Weights of a small GPT-style language model, trained from scratch on English Wikipedia.
Training: a variant of Adam for these matrices, 901M tokens.
MLP neurons of a small language model. Each row is named by its layer, matrix (up: input weights) and neuron, and shows model dimensions 224-287. Each number is 200 + 20 x the weight over its row's rms, rounded and kept within 0 to 999.
After each neuron's rows, "fires in" lists the words (lower case) most often at its 100 highest values on Wikipedia text that the model never trained on; "fires on" lists the tokens most often at its 100 highest values on Wikipedia text that the model never trained on.

L9.up217,181,219,212,223,232,177,225,197,205,201,216,181,192,165,210,180,237,192,164,162,183,176,175,144,184,205,215,202,198,232,231,206,217,207,210,207,163,200,181,180,215,179,217,210,220,196,225,175,201,157,212,209,184,203,217,181,203,172,184,190,193,204,185,200
fires in: "as", "be", "are"
fires on: " as", " be", " are", " As", "As"

L9.up880,179,202,191,217,240,214,222,259,257,249,226,206,196,211,222,162,181,194,168,210,214,211,240,194,212,192,226,211,181,214,198,202,211,233,231,228,191,206,193,228,139,221,158,215,201,207,219,169,203,202,184,224,188,232,216,204,205,207,181,176,236,179,194,196
fires in: "to", "with", "of", "was", "by"
fires on: " to", " with", " of", " was", " by"

L9.up641,192,190,206,205,173,214,242,213,212,189,171,230,199,204,223,188,217,207,152,206,191,192,222,178,236,209,177,202,163,174,170,222,164,205,199,208,212,208,164,214,201,174,154,200,185,201,162,217,207,200,164,215,231,216,205,199,178,182,214,208,190,199,212,180
fires in: "was", "is", "microbiologist", "he", "bacteriologist"
fires on: " was", " is", "ist", "ov", "ologist"

L3.up1694,191,186,198,253,244,206,202,209,219,234,215,193,186,216,196,190,198,193,193,187,188,196,215,175,170,197,196,200,200,216,207,161,145,207,207,224,165,190,194,207,204,193,196,213,196,230,202,176,210,224,196,209,212,233,193,189,190,202,207,181,207,179,184,196
fires in: "with", "in", "to", "as", "expand", "being"
fires on: " with", " in", " to", " as", "and", " being"

L9.up812,202,219,204,228,194,214,227,171,199,216,197,172,218,201,215,179,210,224,185,153,205,210,223,193,170,197,203,198,182,201,194,187,218,232,193,203,229,181,208,218,219,163,231,193,191,202,182,167,184,203,186,179,183,195,209,160,198,196,226,206,194,214,218,211
fires in: "was", "is", "were", "could", "are", "had"
fires on: " was", " is", " were", " could", " are", " had"

L3.up2009,212,206,188,249,229,181,222,209,219,219,198,183,201,232,192,210,203,191,206,237,215,215,219,192,182,203,219,195,201,198,190,186,224,221,183,185,193,223,189,221,203,176,184,188,213,223,192,186,202,195,232,211,207,213,212,222,209,184,182,202,156,172,192,177
fires in: "by", "in", "on", "with", "at", "to"
fires on: " by", " in", " on", " with", " at", " to"

L3.up1065,186,193,199,190,222,222,163,197,194,213,195,213,184,207,172,169,218,214,210,191,192,165,203,183,188,196,221,247,187,228,183,192,157,171,210,179,176,205,200,177,197,191,171,167,189,184,186,209,230,199,179,186,201,227,237,192,216,197,204,180,204,172,217,201
fires in: "has", "have", "life", "not"
fires on: " has", " have", " life", " long", " not"

L3.up1846,144,171,208,220,247,201,210,208,245,215,163,214,210,232,213,212,176,191,191,170,204,184,189,191,154,199,220,230,196,203,210,207,223,203,191,187,223,223,196,181,182,210,194,216,208,234,197,187,211,241,218,197,206,190,215,183,176,217,216,227,228,196,222,181
fires in: "to", "by", "with", "from", "submission", "on"
fires on: " to", " by", " with", " from", "mission", " on"

L9.up505,213,261,215,198,184,192,206,205,222,210,167,209,214,192,235,191,198,179,131,168,191,183,201,185,207,167,207,206,228,203,176,217,197,196,209,206,179,220,196,194,191,199,210,174,196,194,205,181,195,200,199,221,169,238,222,189,206,213,251,165,228,205,183,238
fires in: "the", "is", "are", "her", "to", "t"
fires on: " the", " is", " are", " her", "s", "t"

L3.up1878,195,165,221,208,202,186,179,211,201,189,209,174,206,184,223,214,200,220,141,197,180,215,192,209,171,218,212,203,191,203,207,195,193,231,193,203,196,203,199,198,204,239,191,191,210,205,196,187,218,172,162,226,193,158,213,190,194,195,189,201,195,217,208,237
fires in: "as", "asian"
fires on: " as", " As", "As"

L9.up2010,198,205,201,201,202,214,223,207,202,218,202,186,178,202,209,184,256,213,197,214,208,201,214,212,211,180,213,193,222,192,175,217,180,205,188,199,208,174,174,205,159,190,181,185,248,189,196,207,212,215,192,195,228,196,193,200,224,212,220,208,216,187,170,208
fires in: "is", "was", "were", "are"
fires on: " is", " was", " were", " are"

L9.up856,198,207,199,172,196,178,199,199,216,219,191,183,212,191,188,190,215,200,214,197,202,195,194,153,203,208,200,209,173,180,220,222,129,199,212,183,196,168,202,217,217,192,160,157,181,224,167,231,206,180,176,193,216,213,190,174,200,218,216,211,186,189,174,202
fires in: "not", "be", "who", "he", "first", "have"
fires on: " not", " be", " who", " he", " first", " have"

L9.up1911,214,213,207,209,233,181,180,216,215,223,212,205,165,207,221,202,176,191,221,197,164,195,186,233,214,198,209,198,218,184,204,188,168,183,200,200,175,209,237,193,211,197,190,227,215,193,180,220,193,207,192,175,247,213,188,168,177,192,187,209,211,194,188,229
fires in: "to", "on", "in", "and"
fires on: " to", " on", " in", " On", " and", "On"

L3.up948,217,203,234,181,213,227,194,225,212,215,194,172,202,194,227,220,216,225,191,163,186,207,225,165,222,198,212,181,202,177,214,226,157,201,161,187,232,189,204,213,200,179,194,184,190,213,199,203,214,226,196,189,207,184,197,184,200,195,205,198,222,204,186,208
fires in: "is", "had", "was", "would", "are"
fires on: " is", " had", " was", " would", " are"